config = dict(
    d_model=320,
    n_head=4,
    positions='rope',
    tie_embeddings=False,
    optimizer='adamw',
    grad_clip=2.0,
    decay_shape='linear',
    seq_len=512,
)
MLP neurons of a small language model. Each row is named by its layer, matrix (up: input weights; down: output weights) and neuron, and shows model dimensions 32-223. Each number is 128 + 32 x the weight over its row's rms, rounded and kept within 0 to 255. Numbers have three digits each.
After each neuron's rows, "fires before" lists the tokens most often just after its 100 highest values on Wikipedia text that the model never trained on. A number after a token or word is its count.

L14.up233:136081114208120146085147204163132153166160101141112085104142112215143107191143115133176118198133095141114143160106132164067094072157107130120137109109120130173194150142103208103122116157098122141120081131098124134127082194159147157109107140119087126083130177138121131122130171129120153121129156197122143170178104104125077123137133090087160149118119147172138160082132098130188152131075131106084187113095151099151099105081214133122089134125069197152099115156125116148144095103117112128087119125143072168129108118125152100043104134125136120087134100154114101106144106121106104108
L14.down233:091092087109147097075159107107093122183113169149117112159105152154166081112144130118141176107126079099071187092116106109149125160125119104163146133115175091106106141159096115137143159148104104160153127111083075126102103143126123072085132106141103115098137139162209092046128128180177131111082129146135133113170158129152133142170137118138172108155149144200199144124162103184142205139148122071104137147114109139135163102108134154135106153099082135119085106118061122122168088159097096108098163135110093061117083144208124153161142141060139149139174099160154090131093124096099127130
fires before: "pl" 11, "ecut" 11, "per" 10, "ist" 9, "amp" 8, "press" 5

L3.up377:198146130175150145093145127168091114156202119143169109102138087160098129145090117129081112162117132141114120153137109141079157135082086109158100121173195155129177135153083167150194139091135165151125132198113144140126094127056130074122122154103128149112150101175148078170073093099122089187157101093123079139107125161150146146107139106153131113109102180147055149147071138142122134172168203108108135125125114121125139039202102163115141161207146095094132162184194147105086153145108100118136160085172136093170127043150069117126094165105113164127189123091151142093140118134116095107
L3.down377:070159124147166087133130137091128094124094143084103140187141177086144123132086116205123094117152109165119238075116110090078113114137092120173101139134169144080192163116131162084165167133180115144099146126122115161097117088086154134118107091127111089093128150158140124149090139123126120110126112110087139113075142126173086113145140179158137150091152198156099111076093086109125157161119122145148159138108116160093161133111089136143088113138130099134143167089162099068093195147150121198133142147202190096113211155089068114148056109142171151117175122047135140118081091154132136066
fires before: "in" 16, "f" 10, "v" 10, "se" 6, "as" 6, "y" 6

L10.up810:156102141096213134082144095141105150102151068107081125126157124195146086117189138114152112178124184164115083172112094180108154133174067125183093105130114103148115159157123157070124160127157142117139085162092152158063118159133116101178107113104175064113178094111094155096093068174120129117095148124192132137209136103152159155121151130106122145091131175076113110157125104166079130123113090117176182088128110129092089152158145089108119054105170167141190105178071093159175135108106162138092107133110162140159075139115085093120117122152089146087156130115068136080084108138107151124
L10.down810:143086132108147099116118125077152138114142169077151142095157130129179137154125140097165132139115073100118082090146132095047113152130107138154167117102096146123177172154168050119147106084159082154192175184128158136107116100100139161104107124137099150072129190133165152064143132119146125142123104114114132094150155102179199143135100111132162139169133071187105138129158136152156138166023133096161183110100135096135113112199171135128098129050109167128088121155083158168100143112142106108138129153132110154121097084118140142055108114167060118159070123145149136142132122168083066122
fires before: " of" 25, " in" 8, " and" 6, "==" 6, " was" 4, "al" 4

L7.up685:163161140162170116118139086133167111170165139162175073136160112173135131178170129156131122134126168132168127125125111153100111055153112093134114102111129105114110151126057084091166142128159157159137202102053116137095116102093108194124119155106141147119134052142128110093123171127097122125186073139127133188149089095092182135111119117179135148160094150150150173208168173150167138070095140133133139179164118117201108074175114149114058109133133147143096122200100132151111121092080100220176115085120141149152153168136167140116161171105074109140166094082087073095126145124130144133
L7.down685:119125134115101092151115139126059095082146131125123163045123163162133100118124111149139110117109130112122196105106156159107122160126123135062114131113077161026104079108086129108141172137141179142160147099138085126113178120083129155089103139159129104083176087106171114157074167126096120152112173051131123108107130145087115149130107158138139078119132221165141099102136165142099134106149176167129141090094105145146141181110124118160117191095143149154131157150155110100091168111086131141079136161179120103155176151147172132162140156109173040153140139127131161094108126170145150155
fires before: "\n" 45, " In" 5, " B" 5, " He" 5, " This" 4

L14.up473:060145153177118158101057135158174154063125133138125093068176139121116166121099154100210170123087180111083045156110156115148142105206111156214130196091114143120098057104101141186170150105139083122149059149135166177066102141062100123117118117132147143165159111157064159103113146106133162070081140122139156133072127174151086153105127145155081118079090157116083111085128161130086166100105107139142118119141094156118127143116104059121124141093087188142134120118150111187137134111101161147096107083084152135134101139102138146131095097178121142135146172160191118101067131159166151115
L14.down473:077129137191105093183140091119178161135127091149137100142138168068157193104131085088189138111095137158075095121188106143152195117151144125157187150098078165120080110171136137137122155089125153155130164162129154104153131114176117118121124184130105158130090162124134124108074117079106152149095101139168083139061156125113113166114141103132142072186141115067072097105137092120137096132094123124087109156058155129076120142136095050134072072077142081145134194084153100085134200143066128130183105146132125098112171175151163122180094059102119159162105127168168120135086193135108126129
fires before: "ies" 14, "ical" 13, "ist" 12, "y" 10, "ic" 9, "y," 8

L7.up599:145116055116140127184091151140123195215099049088147156144149148123091138125148132138137128135090103128112095110147128136211115084088127126177166124133156149121131061179132132170165100158153107119136118157102131125169110102117108176128160102110131154147147145146160160050177115131063110099102083127105138089095127136127118083070144125147088124134089115129148124132169206141148145096103141135148167184119071123122107078160131138073136118147150113087160094164129165116095086141100104110085153116113129147123148144125040125090133111142143130158190146142133076085082116127112112117
L7.down599:114107106140100182114134153164098090124102058082157148076177165120171076129140113163123186153157125110099153079119140109133120180064135114133159148162059121143131118122090192113168136178151156135170200131169160150166141085083162116086146212091126151148131157106123089136096127125138196102138080106105171019118139122192091114147127139180060128135071098104086125126137087065103129173110113113148085105109125101148114187086163084116136080147139169128111116159130165185122108136172134170142161129134144074183101110138111131140165120095155106183134094104059078140133177160158072139
fires before: "\n" 21, " " 19, " V" 7, " C" 7, " Sc" 5

L9.up1130:100136112158096138132107114069098102108169115163156101052158129154185154174126197123150109085120118133166069131160129154124135103169101124093091121224190149195231132152101194146097135072151046177118064090096166114144145163151137107127093135077144132201093103158135152156137134118093148133081111155138124135116115118147171137134183085118124096063124099072108082101104101125140134087122042161159142101110126172122098125082146095108130167177125116059118173156120166099119133076100163118041104119131145148141132182126106128109143160118154149085073150104152103090148097109158140082
L9.down1130:112162089149139150181125139130081181131136161129167110123058049146093126115106171099125143089138075138128099072198083134093145146123119186109085135109093153167159131111090100180085109104129147105141124118046150115092103115117148105121169091187128169151066133093186075172037037111130136092125148136147115170162151107131105161149165135052127143162164133147115156107117118111126068090104145112137123088106156175170165176143126129090127083165134141176088148139142173111115083153137132081099133171087152103094112123162177178181087180131148107161165111122107175104163161146102168077
fires before: " by" 29, " in" 13, " to" 8, " on" 8, " from" 5

L14.up758:119135136116139097095132109113126119133117089109121062156099114117136144119112147121136136139119212175123106095147117135106165163169087116155146135064171147096177126067149131116142114156122161190114123177076146054167106125129102084153110128116143090102146131155142119155124123162110085134130102172093095117201110158076135128079128146169152087083110169120113133073085116132146161148060133164138088173142133133208155162187158084205127153092105123147111065112103139136103144095117212163110122092061154104130067073133113139100121120133101171110104148162094161113112177173160141164
L14.down758:193116178161109057117154134097077110093147098124147120126113107158191080127135110134140174083171157093176174131124112105107165178096114096178121101070158147167154095098184172059147088135110165143164102121106116075176104123099093058154117123134161198116119130050169118143089119158157082126139113086098160130102140123114131091078133145143193032171096083170116101110097119066118110134091166145139102201108133108095150164151121103161137157111126119089141084124107107097099173136206136132174129122107116036147139176148132146130158144085174113158111103167131199105134120140132145089
fires before: "ck" 18, "il" 17, "in" 15, "ce" 9, "c" 6, "id" 5

L14.up1188:171160096130134122121140076164135103141115144113152138117129140161108156125147068101166121111097132178102130182129137078109140123121127148186108222138106114144119096143161131196131071106158179106093140130119061131085116187134143102089115156134116122156196175136163073152164127187119105089134089122129068152178108095098161166121134106115000150103148105151118125182099130124105070087151141203097155171142119128098167131163132122059078127132147101072157054113180146119103109163120155098121162097145153176177101129088166172102135131144119180139199157121198145097169124062128114096
L14.down1188:150114136089120152128086098156168164127103152100079120176087166114122119146132158196135115125117110145100138107139121174108131161165198172099146108166083058118137116188075172189128133139088129127113082074105069067125097095112142100132162151141149125144145102136113151168099086130124107066120110120118121198100112129115106141197117123135201129118138125126101145158139177102092182190159076129116081124150112202107125111177159110096167125092128125128106153096141117101102091097096174138113148102129131125143151151116128099147095159059147151054159133185117152126162135145104131197
fires before: " |" 31, "ren" 8, "d" 5, "ents" 5, "s" 4, "re" 4

L10.up92:172199160121132155110121128116084143143082102136174145113148143192093148128153129120165218146126172161126160125184135108117152072137146120152143176120189164130138104174054080149171154138182098166160138102165144177127113130103075212100094161063150104125112143116113136087080153151125121157096151158124140134096141120186086164035161085144138077136126152162126108135122168131126108118114191127123186141129136109119144110098188168061104114130097189168145089128144167104080105075139138159091155106137063153121123089166104117178102142131121157142135125133080137157111119091165120091
L10.down92:167113255070134174119194112081107133125101116123168156151132144142125119096162106098142100052176166135074210051168149200088163153102135115118113105092170141105112116146151076089159095095145079144076115123159100128051089077179122131110077174078116072146127109119154113123150122074167160146123169150058120173142089106137121166130175148100058143146084137083099122108142113137151098141158165096172123100137184170081146111161194139113139132117092095140154150113127151139113122154192062077148118148092064139126068094116100139150164150129113084139094154115165123164143133165154174110
fires before: "9" 21, "8" 12, "6" 11, "4" 8

L10.up302:143181157171139183127104079121181093131124157192123096086111103097074086208114146099143115143119113117122066166150176150068093137116097113181116164148135133136139068127071114086113108194086160170143144155159101125091121126105155103128103133128087132147138147155147106126133134075126067177131105124102173124113160147112176135091135172164116150088128151162168101136083167170158143129105111157146116118110086155157105106070107115135131123136142156160152114175204123127111121160133074201117131106109094123167091091093081142092138073148112108061140162084150105084134044150119112175
L10.down302:124085143127169171142163154115141182148135116187136122155116059130096058152155103148163182102140043137146154087091141132164109171102075095117173104097137220108145139128062134171074114120106091106094107091127065154153153139098122147110106114138162107175085197190141133103147060136152123096109147189116145126108091169135140148156070172165164127148167145118124112122116089086094126155162100151130080151164114202107144119133088151134086107165143113192118137107161109157148161176114127177159132100137166132152182118054090111094211103081140199178121165152123157130158104138156055051
fires before: "y" 24, " JP" 12, "f" 6, " P" 4, "l" 4, " |" 4

L14.up301:123176112127106145079128156054106111123124072125133150133119180107070170120157114125115130119103117106105056157149152084106134111119166125158085105157118143162166111103130193170100104085168076190126079123098144127113196103118123094108092131163145068193116096136093106153118123145076153087089144102175121110122137196133169124140198088125124115119140111096151122136077157135129116096149131138143109131120166151154096172146100151088124123151099128116099134104137196163093083186069130077117135180101055140098083051138167182104124181129139176127152151077163119069184126099170121127
L14.down301:093155077147122050122153123146162162111065169092169187057093103090138148112132142120163086106167120114144107146118099124090045077158074073114090100156079136118084158114121123166127152112107153109142137130088149083120105136124161138119159150212123151172140152182143138156157108093108169120166115132076140112148115168170137138107135158060101169160136129143150157124163123150120096129078186077077133129111113109184154092099120154128160044091131141150175140077167190112174139131099109138127181155111122121114172187192124166130046126155149076160114092175097155146161141160148212143
fires before: " in" 17, " by" 16, " for" 14, " to" 12, " on" 5

L7.up1246:094149110147128106160133129114111127097121121123139125126117157158122153191169103144104060154109126124101122142137070087121140181190070139107073132125100089116142141146124189120102159123147156149071156188120083098074111109123143111097135136072196111066132094132104150163166209158094119089185084092135198083107133122093169122137195092123164114135047164166153101152122109197152157103083151100156103160155111160095146097082138119137142102172060130075128121179143104146115108111074142079065157166085133163129165152115094154142178213110099119143130179079133069178154124102167124137
L7.down1246:155164119165140097157129166167090130158054149130182163063135121144123191138095028140120083170110112111128098134200107125110041129114083118050128109110060097083160169147138155118098109129168162147117129134110117110150168107142121111060122120156170152127111114132128085141145187127146142103124135141117138101158117140123138120218098120127098093112061150150165096095161112140145143154142144120130118092111128148137096118121091137150090082094135127092197132113119087120091174115128128132150090126190118129161118178122121126216136186117151095103100108110127095153116117155113139175
fires before: "\n" 30, " He" 16, " The" 5, " His" 5, " D" 4, " In" 4

L10.up482:166213165158112117129112122129124133109115126105138090043196102094105145121143105137187099070118185194088102108179158112143112099124098137095156105115184133137201121137150106154108111078099142148126113132138136116166159151181083112165115135108167141153155142131177168104156124097136173184100083160092139101113164145177132126130093142106159116133123146116174148170075166161123119076118180176034125145151126111119134115128138129081128089161131132108107136128106121112140093087070158170117119151094146163104107153151064120077131110135075176075079095166147169118093115076152111128
L10.down482:150134129141095101104112111123106194091114158122107110135087199100106187169128099137155080106104119152126073164174146083145124140137098175169167128135088119124109175132130101107141097116127120079131135101172123135155105149153074149108158161133139097134135110045146115113153158086164154160103086135101079171102139106127127131134107164113170143123145145160074093099100088124115143121133144107125122112122152065062140127089099127156162062126093144117147140109188094087137142142101105205092104174162174210126165177123155128167082129084105122150082157132116168127079092116135177135
fires before: " of" 25, "y" 10, "icip" 9, "s" 7, "ies" 6

L10.up1058:107199089135120112145075134151104140142140141106112130105131120167143169128159144132117166141138108111057130145094128178106159133156117153121091099162098172146124158202118157148076082087152118151134174155166125148118146164126132156078109069145105148181091110140170144135102175125111116163042153127141107179183174153130141093136210099109123139092091114139188142139121117166169126089068120097153101173142151141096128090116089139092119112088131120088089137171097122137158109140063095116072122132037074189128087135123106103094133159114114121140122144040125109121129155096137116121
L10.down1058:168151131152138069089134121161131095051109138160128203130095102114103142151137105099179167129119152117133193138132078114144076146135133183119105118129122137079135206158068112176192151147133113107110145146128152141111160151128197074127102171155110114134126134132166085100158133148139119113135092158196221071154108115150075138150201091091088094142124102166154140090106146122173146134095128112115143098095183100167129086149116165137174089079116112185149107062136103183115134117107070149136154154108166094195148179168175117109076135143091124148114096155101115160096083176122084069
fires before: " in" 26, " by" 16, " to" 6, " for" 5, " as" 4, "." 4

L14.up593:138152120144084142115115090130110153088157052115154123158105098097069111172125125171124103160055192133170050105129088167140121120049166086113149155130160099087130140112136207172116145103130142162101089155159117113117118166114088111164074138071067132142178149133124129118106134158092130133027085111107135131124130108106121107159125160113180084134116145166215123108106090142115113133114142124079131172164115105131098116144118142114170178162145132163201104130140204168066106137116124191110114063110096130133115111119110077084168114100160162075165101079156061122080084152080115115
L14.down593:173067155176202115155121102123136124124067172098100125091131140157149129105147106146123135140115186144179119061090136078158079125122128102090103138136105159161123095038179126117170111175193144155133227137108102109181140084121133100126080117127122158184173170133153130164126116140114111110086082119131083125094138175155103118122105101166103135044197117088123118144092096161045125139161098130157076133133135136104128115161149096141139098124142064109133157139126163175182168091145146059131099080191189137104167146154154138111124141163143149087119134104104092095138122170121139088
fires before: " |" 20, ")," 19, " (" 11, " –" 7, ";" 5, "–19" 5

L3.up800:149136144146181114125125090111113145162061139094146096136094103216091122170186157149129138075135098114145149116151171156109154121162115165141112134165131153109163087111139141085136129098095116125139123126061101148133147116099138143132102154123195039116109092179114151103117122175101177098126130103114109160199140119107192146174165079100105116177115171129159155083118081080164108154114164139161156165176125097184149074167118122152109110143119167109102106217112107145147130146135078103138075168033125127130179134103155152081104147127147112188163125114156087173129123140107121115
L3.down800:133129098139175081125137175135181081154159127168126153159142120065152135131165085135153104144155162130127168128126112126107100117125143052109109125122138110040177136176113085138069131115142146120032141126133113130099112117106179142115116094108111084146143130147108121172136163143126073143128086149105147149150139157100099166124122117113100127071142114153070150127125155173104164142113078124145151099128140077145139124126137161190127092153101073097147139117168124138083082075142156162067135145130167109124149153092125133140123182092105020102109134130102093128169145159118134222
fires before: "\n" 43, " The" 14, " It" 5, " In" 4

L11.up596:081176137163132144134116182113104191151115131152143127155132157211129110151115101172095150176137164133153172139188076149137139106134078169166078122177170160205095094124153089097193136186103109107179127087105078062073085137111118184122159146130190107105107119114138149070060186113143155182094078150093093155139099135095116146131156108090122119099056188128140125143135191127161163123161199080176130122106208130149136099130185131136080126132070103141101128142087112225101113095126076096156131114125104161101135109095078099129155120152116131124115106107153127120152123116111134117
L11.down596:135186195106107183123125124076102126175139130155131092140116137133101070153126124121160134132106101071105127103174126131095145139050186086084114107111118131157130127116170108137127107147102056127111131082169185169085154068127066107091135132150164135121142158108160153100091098172099192133103125140077136172155110124115148099091154143115124125117104137090093145112110165128068143169158191047104123121184126126078148148102172115144079146117086155190112112076116070114111078096145084105168191128182009129133122066139139104150125148088162135207080164116157145179126095162078112078
fires before: "9" 20, "8" 15, "7" 8, "4" 6, "6" 5

L7.up586:142100116191075114152161134097102151104129099148087140112179107144145237175118158108110151171153183134141056077170132113152172146154121092138197193135101120137133133121117106121140124104136146165146097097096157130173144079131133106143127154107180146137175125142074123087078152132117147155051099138178118105101159087104153109176130161114076165120044114100087082100133130197138112183032119116179152164155121113130147157152129140125139177189124147151194086150163141067082177125138147172118194126087136151119089097095104174143115102087121170097115154078081126108120105150097146129
L7.down586:104067178144073124158127176125097111159150097077113111136142128150153146127098114136127115109157136133112136086139139112088142129130121164147187096164178148156099116089175145051124106122116078148150131132099102133147179137161124150147120132112145198096065154133078126135047175097171145152111142142105180152111047134141096100132090106121144237048118117183128129138127063174076148116072173139184137126155095138155161129162097180112122114151136101086162160221128135176122141127151123115143158186147145126146105166147111177132195118105158103090108161143145094108110145135098174188
fires before: " |" 32, "\n" 23, ";" 8

L10.up595:175155091158143123157146200219147170107140078134151154128129091124156130193136151145107087146115196166134087199130120220180090138105106128101125228098153140201112082106157111156159154166149121154135141120125122159070115156141149110113138074090153145088108091166141086127082152152124105146148135124145117155157122128102096119113115114091124162169094070132147089177082132145110140181086096126141154112174118172159053078155169113092159197151147138128078117113120199161155171123102108135153137129100116108088106150146107128074126104154035101087106158130145133084094156080124077111
L10.down595:160141103130083145078135088136121178076084153101106124164192087124188113118138191118166147136139192118153076102140144141084134138085060136077145111098110118119096162118183082128144147121113131177092120139126188229102116099112141142143119110115137099133175143127117127123142088120166127175063137146135176089164109105128138172113162088121153160144122094133093127193152099113105096193096131123133130155143133124177090117141120108102120117074070133168138121120069091133138162049073104096166128149054134144151102122160176117113103082176101086147080131144066160111160126147066175158
fires before: " of" 32, "hip" 10, "s" 5, " and" 4, " later" 4, "A" 4

L9.up850:117076121148116090120065120192162142182147144117162075113149087173138114162117147155187113097106156157113115182128095112113134130156115137117193165124143157127121135143138171173111150046116114149112160135131139132131125121137132165123091129086158105097150043150077159091129114167136172080092106167128170140100057142114165122114143116094146136135135144070113107152148166176157176066109157153132166172138119143134122087153146158127130096112128200112075092107177145146120115156088113068115093173148145123110119151095133095082175109143152112092120074132104085090119106146151170138
L9.down850:113090176158149113131131141123120110135153099110131102121191117079069184157118130091183066148100157128078088111200084090097133139105139153141094089099173101164109169105160134106170132122046137154143144090141179126099136086124170155112199176154117105125130132082177101114158113088108056133103169122098094181105131109082105129167143165117158141151182147081180105099127149172162161111170160152081123134116081062152226140122122143136103147083092109121097167111125135152074141110147122120142170107115104131193131139130187146127163164152091152091107142120121128097088125116087128163
fires before: "\n" 20, "ife" 12, "ent" 9, "ant" 5, "ro" 5, "i" 5

L9.up101:132145093135173184117120110163101180121094132156130077126152132099094128112175174140127126110132124164115104096178146196100124126161118116174151117119134110162159095168137144119116140162061120130166138181096150152099154154122110131144142064122145121089166107179082084143144142175145099174132116179095066080116130070167130090116133106132098199081096162151178103172074157151124217107100173110142169149089140122163151140140112116079087104130102110128104053117148166118100036117122157162102098147114121195131083141085156166086112123149059141081149150122101129141070113119142119069
L9.down101:134149106097105091146166124111091136152087174090124119055113103126144089206138124145121167107109066108148116137133134092149107197103159106130173110151147079149114151076130102098163211134123123089125127160121116139143155152114154088169142146156104150077089123128151130111141055146063112120145125125160185099118151070175148126125105076136126187123087074111122138129088059074130193132110173136133190143082166108209102178091164113145121075088112126146082115126135149102128133103164097175158139133145148092153149154121154129069118124100191154114161130150160125097148097073121115163
fires before: "\n" 40, " " 19, " Total" 6, " of" 4

L11.up464:108146060148099127168081178132064125139140134149098118115139170163139158182134145079119127118155097153091115155155114126166133181127105145112094163126135169161164160161125180158125114096139058135105132103096177163170101122162140111087126072148122086121107131144147099145131118088129126168103176162134125127139105161135182133132176079102122108067186135046124065138064142123128156069110102138153152113114172170133103145141156152119081153117093072163117130090119125159135112134127168078045099162126089138147099173093156218041136139135146206039160191063133143062081136139119144103
L11.down464:112114102173104123151101197160141166197098107076167062103108110077132126071140148161148101087098139147126081079155080134137079117102116129147052092072124102181106134096097097125145152164128130166118165187079111128077069140204178153085117208140137132132125091152159152126171071078134110088154134151071107162164130134145120128055132125087146103190154132116165145152130192097127082107156134083134138111089181138197149107079104174068113171146149039106167135102110091188154134131136114109133154112120145144138142085193135173143128196133093092204120067203114134118106123065082177128
fires before: " in" 18, " by" 15, " to" 14, " as" 4

L9.up0:052114102140113136167103112133104119212136143136106115091122124154133111140130111158171135106097178124101123208110126127141121113140091101122127138130093169117167137114116138134135164071134142100084095143118105089167055113098169166102038129088165117130120113154049109119112140147084142106092167120122119130094130126111217146146156077173108152163123151147149147143143157103193139043120142118174120129149133166128128083134149118141076122133128158106127130195119164163130093218068131123116106135148124114124123128138083138108181187137162115078131128111139143098124107147130132123
L9.down0:157150139100142109117134124172079076145168150100099144088086134088142145082136108119145120175090072065107136120160113091136125109160126076067117088135115189071103089112108116133079136122145182124118110115102109056158138103127148152129128113117114131160146121154115096170137107099118134141120130097107130110163172196123103152170093135138081152108126163143125103097155092142117159120124118131128150130131128140134163134120139104192133132114116126142117141151138134121124125151157128121119127153159137131122151147104139098159139149110117033134141179064101107121128122113130132255
fires before: "\n" 43, " The" 9, " In" 4

L14.up455:115137130150137095108120169146141121133151114128126118081155113171165184114136092169132137181122163131090108161137134151087171081101130152120139130145131131163129130158119151179168165122152178186091101149094167136179098102107123107130126075144122074102131175143140106082139114156151134154094118103119121124109125117197150156107149104198124133139100184126093107088065169183087106132108138111085110123108104112101099106102096063129123085157115172152115133130134092084151115157107107181138095164116136177089050138161107115088121127104094135160082103125189111141140156120160072147
L14.down455:154083149158095154135135125083213110111081156176152132157128138101148170140115108085149098112181164149136078130107127062129092079179103124152172149059101184190161122114122134121153166126081165128128144124106168119147089152106137113129174219149110117146137135121175103130178140046128148154146099132117080121072157135139134145142152087149136105182125116094066117108184131106084177122095141122132137106124171116102133186151147122106126159097142062126131144119128153155129177092117102107160127179118139178152170138186072175126080069123160164117135134126118094120109114137123118147
fires before: "ic" 43, "ial" 9, "ry" 7, "s" 5, "y" 5

L7.up950:167111127147143117111074097178162117171192111133180137142131126132148133147118107093147069157147109129186097138084101109102110139186082128144163123115140105115143132131143060089207125163162151095103109148083110164157118122049076169123107134107127108120141074141103132146121123155084128137173106135099006235151136123091138122093150061134152111146084157129145173135142146155164167112145144139130154162151134127138157074098109114138153107186099151157095167151076158150091097157139102167107118084110145132118130130110147155096176125109093140148121084185102102062127120121090120137
L7.down950:174104109148112114162149082129121122117150156056150109054089124080145116098108149125097170177130089114145140165151112102103149136116166125084129121128111156071144119108065146127102190124128189112180107186089146100110170125120163083169091101153084189100165103107155157142115143101143158131137146118122169106083157100121118109139089140124128142161117168133115124137122175142130174118075128182137089174141152157133135127133113125153129157159157129148154135146155086155107167149172101107123102164143066107161171170187135116130162162084105052136156089094112105115116156127101191245
fires before: "\n" 88

L10.up1245:110167104157133149106138158127166159112129193212081100138121068156158143160165098138102129113046155135142133146161167141134077155157117140099128135151184236092126125116136110120113086116111102143184077163157141157098045124178160120172088107155178121120142149161124140103109197153148058123107157071115074162146070174101154153134182109101154123148101183116129173157137130214148128142096147188131162144108119122112143149173179145095131179190089151103114115159107118113129093106125121080113101102093097161104131050131053073096142104136126130121161137087113095097139146066052156156
L10.down1245:165103077131092113121129102087155130150181113114084098162052139098109101110122104083172198080101121097152127145117140170094112137141146127140157184137092166040153119114044117107108135156079187147154126162171114141112129163084171098068114137128123178163113150067158106104114100142214098124136124185118138137120080095139134132076093136099152105121121148140088151127193104108157166152120124131100191146113189082117073083099178151077131158090104137183150145132035100065154134087160135080136156161122063091183149114173168084105118159072153069164169086124125124165114155113092103152
fires before: "ecut" 15, "ist" 10, "pl" 10, "amp" 9, "per" 9, "press" 6

L9.up1223:116144154116139083098142179130070138142125081158144084174124155160164104157153196107124192094132162165136144143098179141116080095113065065156152106109150165138159142151132108160110090079126141113125067158106161091141151159157084122181132110105112135123161121149120159162085147165084081139141149125130139151144130150089170085143180175194152125143063149152159126114099095136136050122102188148133132148146084164177094112217151087143135101079069112102115082134146163226089157129150180126113112061125121101090116113153097154118077115140072098082093107142102146148108128125147163085
L9.down1223:116076168180123089103118127077097109125136077136169134171073126128140072117129119152099116121162160163167147131152122157089122174147090141119146122090155190081162144102144140123113137181160149113160090168102103109159136151133140143131131162126098125127107098153141094140154144200130126136075133100116124111139116179108145120131201101132134067165115131082081131085063105043122097123096079105172123177141113160151123093126145164117115079087156115111099153143110065104145206102177190131157132100081139081156136094119171117125098142097137115174044054190124126143117092122137145176
fires before: "ck" 16, "in" 15, "il" 9, "f" 5, "ce" 5

L14.up679:146135087172157172082149130170115115105160100087103118125117117171108133165135179130149107198090169140168063126174165128069156148161122101109144172175110171086150098165131071090125155089186082166163097156151116138136172222062062093134061139118108072159220098124120134079057156102129162160149144083161117088152143148138120156157162151111167137123135151138100116174148085188125137158129107130086155130143139089111120146120139150123144108137169137069146109153143166141079107080149155180111125075095113149088118040154129113075160122150118158131157128111140126123106074124088137170
L14.down679:146168123179148123118130206195128188124086129103159108137154168073134096100099109118191147147206134164159121117154116135137064179177126128126143088056138099169165128148124100129104083158198104126140190100165103094114081149147169079127102156127125142130146108100155104142136104127140133125095129114094134148093140128190206124111095077174090124076155196120153147115076081183090165163169116151137128102148184106117136108130126146179107110127153141127148133133162118129136127107132156076147088104176096145134114111159160089087132169145079147137103145118148159050099144128094107123
fires before: " |" 27, " (" 11, "\n" 10, ":" 8, " was" 8, ";" 4

L10.up958:122081142086087169140207174094128135146164129160168066108133131177059164137117164101155142095105120158157139156110106170077146067147119123088062140107110102215194125102133141200041135089114086153142155124085144110115118170061158126107066106205131102156103093159074174134136107099115125143104125085130144126154125132159201168122144081107120062133153151150084133135099110138142163162152128114163101165138126140128100137151142099105101091172064112124106111156100187107150126085177151128083119157104211141055074128139143166143153120103118149093132153031144153087157150131124152079
L10.down958:140112114095118072109132166153110141151131159087157149110102112097150110103103157120114156133145140094143087116173139146127096196109137127127101152145102146080149116168172121116103115064137131113133155113119137078074135091131153119181123161136097094090139205118153151125152138113185167128120170165109103118141104135210115156114115072106067126137161110132148101175108158130159103138097171110115139132171109152138135107163126148146192097055127164098190150138187137119119110133160115086125105139087085107131121116098123212143077143141116041166087045173138130145187096120091165142
fires before: " by" 27, " in" 16, " to" 13, "." 4, " for" 4

L7.up268:158159135154168100100106137096139138153114131170104107108116071143159202168126124132121132204090137136118119151103175076130109143148129081090126154110145140133165148143118111180108153138112080099070143122139110122142089159082082120145142127115171094144157122127125136100100201120150113141138170172071108125121157162176161108106184144103150175113052116119075139135124153207131123120093146155134133180187114155131158150174147113111076104106155198142135054079183160102140074097109111107094189143092118119111149107135123116163124157122108140098125123107059138125105095156120114104
L7.down268:158103176126098132103159094119134125169105127112148160109155101064152125120099154140144039142184125127127155106139097110085150108133174083171126111120119120093132100139125100151085096158158112101134078146090205113106132108154106203129175114129145120180122163146149090064155099108149188199193189116178152161131137108123154154121124170044077145096145089151135138146151111115099117149086096106137087100109101219113205161127176167143140151145144138084112175052104138106170119120163135123130075117189110107140125098134246144143089090089192136171107068140170122113132111086127131112
fires before: "'," 16, "8" 10, "2" 8, "4" 8, "'" 8

L14.up182:197155106155082087120096087132169085097100090127139120134183168104129129151102144121105133140138106132141082101139118092099138143188156101099122152178197119106169152163140122134185110134083134131123139120111078132109134177109142118115088132150182139120162115177170160136068174147165139145064106082126159115116114107118150123134116102144123174156062161129152096136164109141148129130130112112109143235133098060120161160150099165068158136169138097076156120133133140109105126116142155139107150101065121123119141069062095137080157124133099125147160137104165114090130129103128163112
L14.down182:184160127111100133149152079175130161197122072130143153100095153092124163116123184229063168079137166141130098132097156097088110130136129122082140108141100100150097156082090112171150096127165140058118074154094094112140139108124170087108147162107123143117131122108079138092129106134210084114113122105132102121092085170164119122147105154145160123088173175135060082131175086153065154113110145088122129140097179153150112115146113108111093102161157064110138186151126137153189129125139128123137168115139147140141110112115092116043172100112150138143092167106153198175123123115069149090
fires before: " |" 46, "\n" 22, "aged" 7